python train.py --n_layer=13 --d_model=256 --n_head=4 --n_kv_head=4 --head_dim=64 --d_mlp=704 --vocab_size=7579 --activation="geglu" --norm="layernorm" --norm_place="peri" --norm_eps=1e-06 --positions="rope" --rope_base=10000.0 --rope_fraction=1.0 --qk_norm=false --attn_scale=0.125 --bias="none" --tie_embeddings=true --parallel_block=false --extras=["capped logits"] --init="normal" --init_std_qkv=0.0739 --init_std_o=0.0145 --init_std_up=0.0739 --init_std_down=0.00874 --optimizer="adamw" --lr=0.00115 --beta1=0.95 --beta2=0.98 --weight_decay=0.087 --lr_head=0.00847 --grad_clip=0.5 --warmup_steps=414 --schedule="wsd" --decay_fraction=0.717 --decay_shape="sqrt" --final_lr_fraction=0.05 --batch_tokens=32768 --seq_len=1024 --doc_mask=true --train_tokens=222400000 --steps=6788 --dataset="wikipedia_en"
MLP neurons of a small language model. Each row is named by its layer, matrix (gate and up: input weights; down: output weights) and neuron, and shows model dimensions 64-255. Each number is 500 + 50 x the weight over its row's rms, rounded and kept within 0 to 999. Numbers have three digits each. A neuron's up and down rows have the sign that makes its largest values positive.
Before each neuron's rows, "fires in" lists the words (lower case) most often at its 100 highest values on Wikipedia text that the model never trained on.

fires in: "9", "during", "most", "commander", "attorney", "by"
L2.gate550:398531594505510454489507439543501543492562427462527510573499550466426468431414534409566435518499552459487472504479539565489525591552451481464527529524413449433485556503575535509470529404617514574513486544455465460503522530554438469463495631479414557594504464462496563495422581448503431489499458474591466529458580454449460508441511522490463541462447464520580526427482514422503528495477528502572438508511536387542436499533511427527555515612501567521446569574574528565500483582489571451437510547467503463497472509670432580468509459495507574477522503471484468464514465533525533432
L2.up550:492488466382487622489455504474496495545408542480389379556515490527499432452521485463585535422461430512506563472547532478522480519541441526459441442529487593429556497632567617470492524523614456462451492518492515528499475519531549464413525584520451522495529536482525501498467483513525462608456522484535514495528478468437386448502492520454460447420549504400443487546462588480614517477494459455545511410466476425500508540454501424543484500409439456468373418452471438566514508544542571461496508417535510521425372491489553546505458495472526541527416545499585481494443422493548487398
L2.down550:497494456519498435554474531484559599536557537474544492471461373559544523523581542530414464483545514527471433471543447497526553450447513441479562554478541529490467497452448454605532513543417488420525505523547402581458431572482532504584512536510559540545503523520519452452488478472474496457593497456441566449566507507510520574468487425416531431594484510557465561533525396423391454513503452554561501549486552571506560399532538510441499473529525465508540460522458491470505572470421412570510407477631529517539459521418517467568516539515509463494538493532563482450529559536454523580

fires in: "became", "also", "been", "was", "become", "considered"
L10.gate526:500560491557471510496525500522535457518486460489533492483525479532508551447483489427560555527529482533529522555395589496508436471497541479562485529554522560415517522518482449452501535513427525569519461419526540495470523436505528554534513508488535455479444599394458581504433495457430497515512390553455470470545442477571538462466517523503511521419521514472519567432552549526429492564391647554524458518529525500356477443504429484513445580499590464428470550483495447516554505546461472433570505429440549520478581547508574442488525491499387416475523476504552519464597500446437460455
L10.up526:471523553543501486585556488494388616499535471473564425443505378453558414455526432504537519548550418469483455482549549545506519414433491600584463478525451506472539413535561530527532514495425437591533460534493515620496436575533506576546435501519493492500487457420559450533500517497498475506418518498499499567474536554631486460608525512492500455529560516447539522481446478530470456500488488513446495544489574463372527527486518494497486507560526531539420530487456526526525566565500528422470485459489440542481461551443465482485526491550424454541464575476563595572501478535500452437
L10.down526:460567467532406478568539417482508484464538466434460530447475520503540529519541488478493463479480476489510536418572468553568517429417475447536485594588461475531564496553414470592478500503515497464487505519513593519521512573439479451472515568484476501457543490647553519535525488427487455488484573385531539628466534483465563467550559484536449489426499446586550424538462442649502513447491446449514426495512484437430415493524515493457494460574591601457531522484504548521489557506405433459455457465517519530551529478538471503382458484489517525537430460572489478470551519435549501525

fires in: "as", "by"
L8.gate637:434465484472568413406569520541442404510395559450540535606413429569496547418556519516483522467610470503516545591519481477490520501559481419487455524487453490481537573540524494542486463485511473510431484449540535496526565470524504478477410524539463539493504463509543443444555529397436495525495483458497527505426519456462493472473517538597517528496528550473556460469574444456445456425459557568494492598550585494545523388427523532420486555588531423509507473439489544487595526491409469548428448467516438526437569526436543463456607606491450524453459537543506494411488555465469600627
L8.up637:500504480499540481434437494455494443434534571419456483534507414511451534435492508403514466455551539481456572427583510465462499522395486471484509502493583415530497401534452509588523526509507486512491558463485634533531458549529462498511516549478487513535526471481535502536554482594438551448474532511519580511551556505449504484569463518512521603525548559445537540602497562540681577571484432417428529434506566484462561517483461564622534499486494457513500476538546452451568411524480415489458475451561494484454552641449507572398471459516451547485494511464535501476554491509435466491
L8.down637:431499428437485581522466550490528525447479496397568496500561467497579570502576546559515440453440570497440449462557443601438470559562460374500463522466463498525490541430543504461509522474491492547565480535540413499575421583454526579400486490471527543483527463579489454507428458499427491448502473604585508620475522537518464472469477455440570534500442610496466492415585558495563539420404495617441582493494460430556432518487501478415451615426540452449552493444506522481444566539507598489500479466482495545459558468492384513451452476570502537500524552600463486399448445440513494509

fires in: "center", "club", "cross", "stadium", "entrance", "backstreet"
L3.gate175:524457502446527626492436519468441422499532473477513547565456565505497504489482478630558443482453475523405476513491553453483434517442534501421448538467496517531448417458512572460529594545611469474601532477501451528545439563497583513563437507484501518479513482558564537578610498492504586579455515499518417572538571507582513467375530412442487515587482528510518511465554439479437537513502485600518498504434505484519485482546551464556527531537511442445520510542476507493536548550465515624367473474562546506466614367487530539544554540454448521506476496487472434536540485575481419525
L3.up175:479456587487495451579502453528503498522471463532470503459507435455569573481455573472540449524532517425547523504456552586503538501539483487633471479550477498577560519461487418485578516584635505500534460519472617548476531467580520501576475445567575506431492561462559493549556437444481503528514407550573489465513397565540476553547542436453566570512398435502479501458444482518471480505431409446538540553505483538399509465520564436522432456484453511484457516570454535463478481552455498456523530471432485590518479572493424540511456486412517499483532634500532485398515562438495467495
L3.down175:473516434433508580387441514426444542484445570490537512547468508510474407541537450526511573489506446548503515524551479457529418548426535469362502479442593517463450435545527497440500442487455471501445580483534415439582482502405475549465488615457466505468490468539536502447464592500515485596438523514473478511503502429495566417379501558471490428520565550488544514539531462477526526513550582594414498495528525478582553510506459517511523501498555510554558521498516495551524575466510579543492481505601524398510461427570535409564500554622520470507462421514493538553488428480484454483

fires in: "was", "reported", "announced", "provided", "scored"
L8.gate498:475479484472467538543440447457551461595472451528468521419436475532447510555511506595447511580503492470495466555536521501422516525502473440548407530451433549491572553551445438526452415524480492425536476522579523418487588557529467491603457507396397522492519475427524547506520486498519465560444575498494436489528517511504521452381525496428527486543532518590476435571556473580428555479460531593463485480477412467546458457524504467585515565530570549468473547492529604496535489465375537476492546529541496533469514523514613524490454428501574486537528558445472520479417578556457460462
L8.up498:507474448493472393571457449519514383538495472480498419543557472453497511522476497451508524553523458493478547505481438527351510412496490493537491432460562540524548497370468571515491520493462437550507429428565604461502386548512487426470529508516487542558458461451384540584383433479489537483465459473469476303490576442500554471546519524483496463436543387528445534555420539474467476547523438509467464434428575472486473543502432459526588530500466581556523520428530515530595473531509421441482457499637536503489607514463530572485499527537502493484524515512537474498537577417395551439
L8.down498:449490511564554414435524494464475503477588533491480574433439538557537404495590419555412494484527520476539499540529559521554516598432550427490495554529554508378444448619546531426532515425527492488565587437503576501506652469528530428554473558496476451499542518489504520467539499422471457529586520476479543646472505576558427476526529530494526522473501578453495510461452521565483539571434558502420573462488494485509518474515496596512557520528547469511494500463525508559500493525463497523462482509510569526505492553581413411467422542554543534498426535492469489443457419550539551479

fires in: "was", "is", "being"
L9.gate606:561497476606653393561605552491465576483476453495529441563535488520558469490579415499550595575523471476512500534487521403510435518552495532505578511508443555480573430425460543569574567481401419467514461419501513508433427460478482532567513502409530457394534521485545576498518436405522457512429459508536518538506489486495518490466462486460401480429487537470444449611482450502496477547485472514581490603439537534498519489511474444523418508599558475610518528439464548487532504571455577466451517490497598530479459498502418465504559512513468488532543463485420481486411549523503502426
L9.up606:550550586546520488543527487553463524455521466470498547474503579575476525511510527466499488562525495487588431526599565544443504456351453471566478561478498448579401532407470518530446505459506514466535532500557555516479357489523514469480590418597584521443464477577505421444496498427466528465542532566511493521542510521453495422617563591496468503506622433522432459624457578499485556543471526498546542595533468500475519498582396483498546632446525468517447530502622500458566537457515570428526526448461519426593447499533598576460446488486532481398478489449535458506464432503529447497
L9.down606:434419397489484408424447544501436579508471502481563516479431514482545399507531502491549579366426519570542567544491391539529535572459433487472518506516478446395548520484404493595567463509398511535541461490497540538498542492530539520510516538531512471477471531452524585423535545579509534498434596425449539571426562544512483433500506454498483460532412471535409498441480507518513488521394530469473497457538574541434425506533441483505510524560584441555498559495536485499533412510502541470361473518495573609528448622441557524440508559561500537540540462499467469418515457598585506526

fires in: "after", "before", "while", "as", "worx"
L10.gate391:475491481483517430540466470549479398500497537531546500582523500551453527460498456505460588493543490497463477465514440562582443464486548470476483484606472498506469454418505526438443502457496474479502423559501582412501538544529517555451489547442428385479499449527550526428596490535507502488402522576527594544487538435450457418528536564602399450496526390527576533584471431591455470458431544446417611478466556523523473535412590511470492462546551421523435525427466528471555626463448496429447564547573573504522582568534487415500464524521572489576425514480557562538489480472574555442
L10.up391:462585461465405588512511490605494473536480436541491473537525389465453487551466543475452563518466489604457533575489544541541545490515483383475458526550425454466548520497470518551463478454513475468477504431404555421400519437508514477555509501485451467523523464426502530531472478390474504558501527600441602503446578392436500469455527589450414523460512495474591510546491478451534530604486523601538540477419459506490581467545518472536489508576436541503549543452509495476447453445425527586437422532393549534401452460481470386501583524467398484480460521492487542514483507433571489541
L10.down391:558498595433496452481573441514470417541413546477508509498561463519544463497570496540439435475465555496549501460560504496462488422502497460469464495560511498469476393561503472482500541462538488460567513606600443489521527501525416527475427501524550474501487482552547432501536522517426559508466514459581490588426514557518561420487505476489481529587466525521475443441490539614424425427491602439372508503574526516462442550471489513515590540462496491435431434450471489502565484550492515479583471504594549442505527445526500484500589547523594488557569584525466444378546467439447426458

fires in: "was", "were"
L8.gate111:535544430478439471421461520461405549449479507515518443490584451413523383431437549484469522544493523412551408555543555444523512458466519567562490524505443563436479529489403541545493473510513491533518512453495530598456519484450472581546387471425436479460445471502475546632503511474517458500535439565500423489485409532508589540532509472511523500442448479458548500463447410579456438542643461512515498483476422556497476419533484522560592519569456490515532520397511526512592511520470585456492548472523413452536514568518600499543559480473499455541491501524439481425486446487396409469
L8.up111:443542527577509442524479564540481536566558501519474524479497540526557462437394535512542461557486493522445654556458507594561514586431358516437473566509412491561482476387541495536530420498451534502432440451441444525454445476478524474394478515436465579463506469500526534442480511547547552503579412513567528476448544450492519464427557525478458507453449587508504514597450535507586547482432448417427453399492426454462544523435435507534533455510522513494567562553497482515501521496555523495452469373458517501455478494503516497541509569427455439471533451533562543530442491492538479407
L8.down111:493515469546511506513459511495504475512466465538597541450464519481550546448643477515422451524471475551409469474540561538512536478463537476531586502573533457537512478628453527488525587427539524513644516490581530520537519500486471499541538504494523466477485498581427515493473503473426410507563605487484545570497492511543479405496542486405500449538506482466527521429459511541424489485476568550504467512560452457448457517496551491524479536577550602512438515528457471549367540561365515439546408519492465453502551449515428506492490547489531474523435429557451458449515547412465483559

fires in: "center", "school", "minister", "appointed", "centre", "footballer"
L3.gate433:562528481484439567515591472516549511455409520416563506546470522558496541434512483559582578465497526601513482429512418407552500487552476555538383430490564439539503469520539564491470624548539509488553481487460479525469467560550506531583464481567651446449563411433421486593516478387537481472490449562461444556499538495552490488411516455573526458468519548553619499484511484520474514548431473496510552513459581608522472503573473489482483514413454472541517465468504458473507384525413426510449573529561516495449567523432483538500549542475516485421494397539501473596569499471512492474
L3.up433:525511515564503491564397547550410497530620525442462509471540542514590549461552461582463527564469479514502519547511428556587548473443508572529476442472482479606457495439435526557595482509517435459413515522526478493463497483485482501502466511509540521438529534393419510475489412525577463531515452536488550427466547531489451550460424497447576632548456591518467527500427505489538429460528507472472596491464508489489488480437505462536483521462461421528466435497450507434463577506567562451431558568496491529458507445476528530541575506444517565533591483459587537449470488441526504530
L3.down433:463518482450499418455595421485515481474436516569519509501556535497419454484587582444491451471563527491497530464440519419402429517500548428516574571533456563455500463579548445466396546524532562435540462525492528480564563520546519485477485457509421541482510470604572533580535515538413425456563513403503463590505494520579513436452541544456447356396583535478500504541603484522461561488508552523527500431501442453537547495551414499480491496492494472529507536568539527555566452483425495546602517483527485528557453496530533487503467565583401473352513559464416470534482492523515531459

fires in: "was", "is"
L7.gate246:549443513503440481483481433450595470434512386501525510446516535473570569479454511595503480494501493516500421396537473435453460552402482455614530626517520422498457556486483466530464448526460511482491459453494516467463513464479481527522409516556536476581446533522468537492488355549506433426539449463481410580431512475545463468500558543501564536505541461536504414538533494447545434568471618586491526465446517532451514470505555415538509577450450489459444520543439591486516522562433599457336546475485496507520480546531544388490468582574574457483471447441596508465534517471499546496
L7.up246:473555486579534446476513538527585467487528458503458542509575447500514487531468495468523565570508483585472498443444366368476532526459490410506439525405417494563432479434627509547462452485557500478462439437491482482422484494557442533401503455506473459523505529519489580569514427572472489479493414436458485485467613463532489428468582489479512512473523498458506580459588478575557450453539474593394547445522545501554433532601470542514421420421555449535432518453544480477517512504444558519496548468471458551450501525498489521451560558557478497467596574494433470464514607574461502450
L7.down246:525525551457520506495473504476414484545465539522461575352531526527488479541520518454499410501463547507528531594376514578493430623501487449437523447437517514480511519579461454480571538488557496539370573478419450597597541463503556510490575451533526569524477463403424445541504512478548467476455565499642514474483509436462463551477509465507439481586378567404506502464517570544488511511428485595577491541487498492523522488535525485547480481562421552559472495545536490398436439452492495552559506571481475518574442538478454594540483392550499560549500453478481555457560467469551577534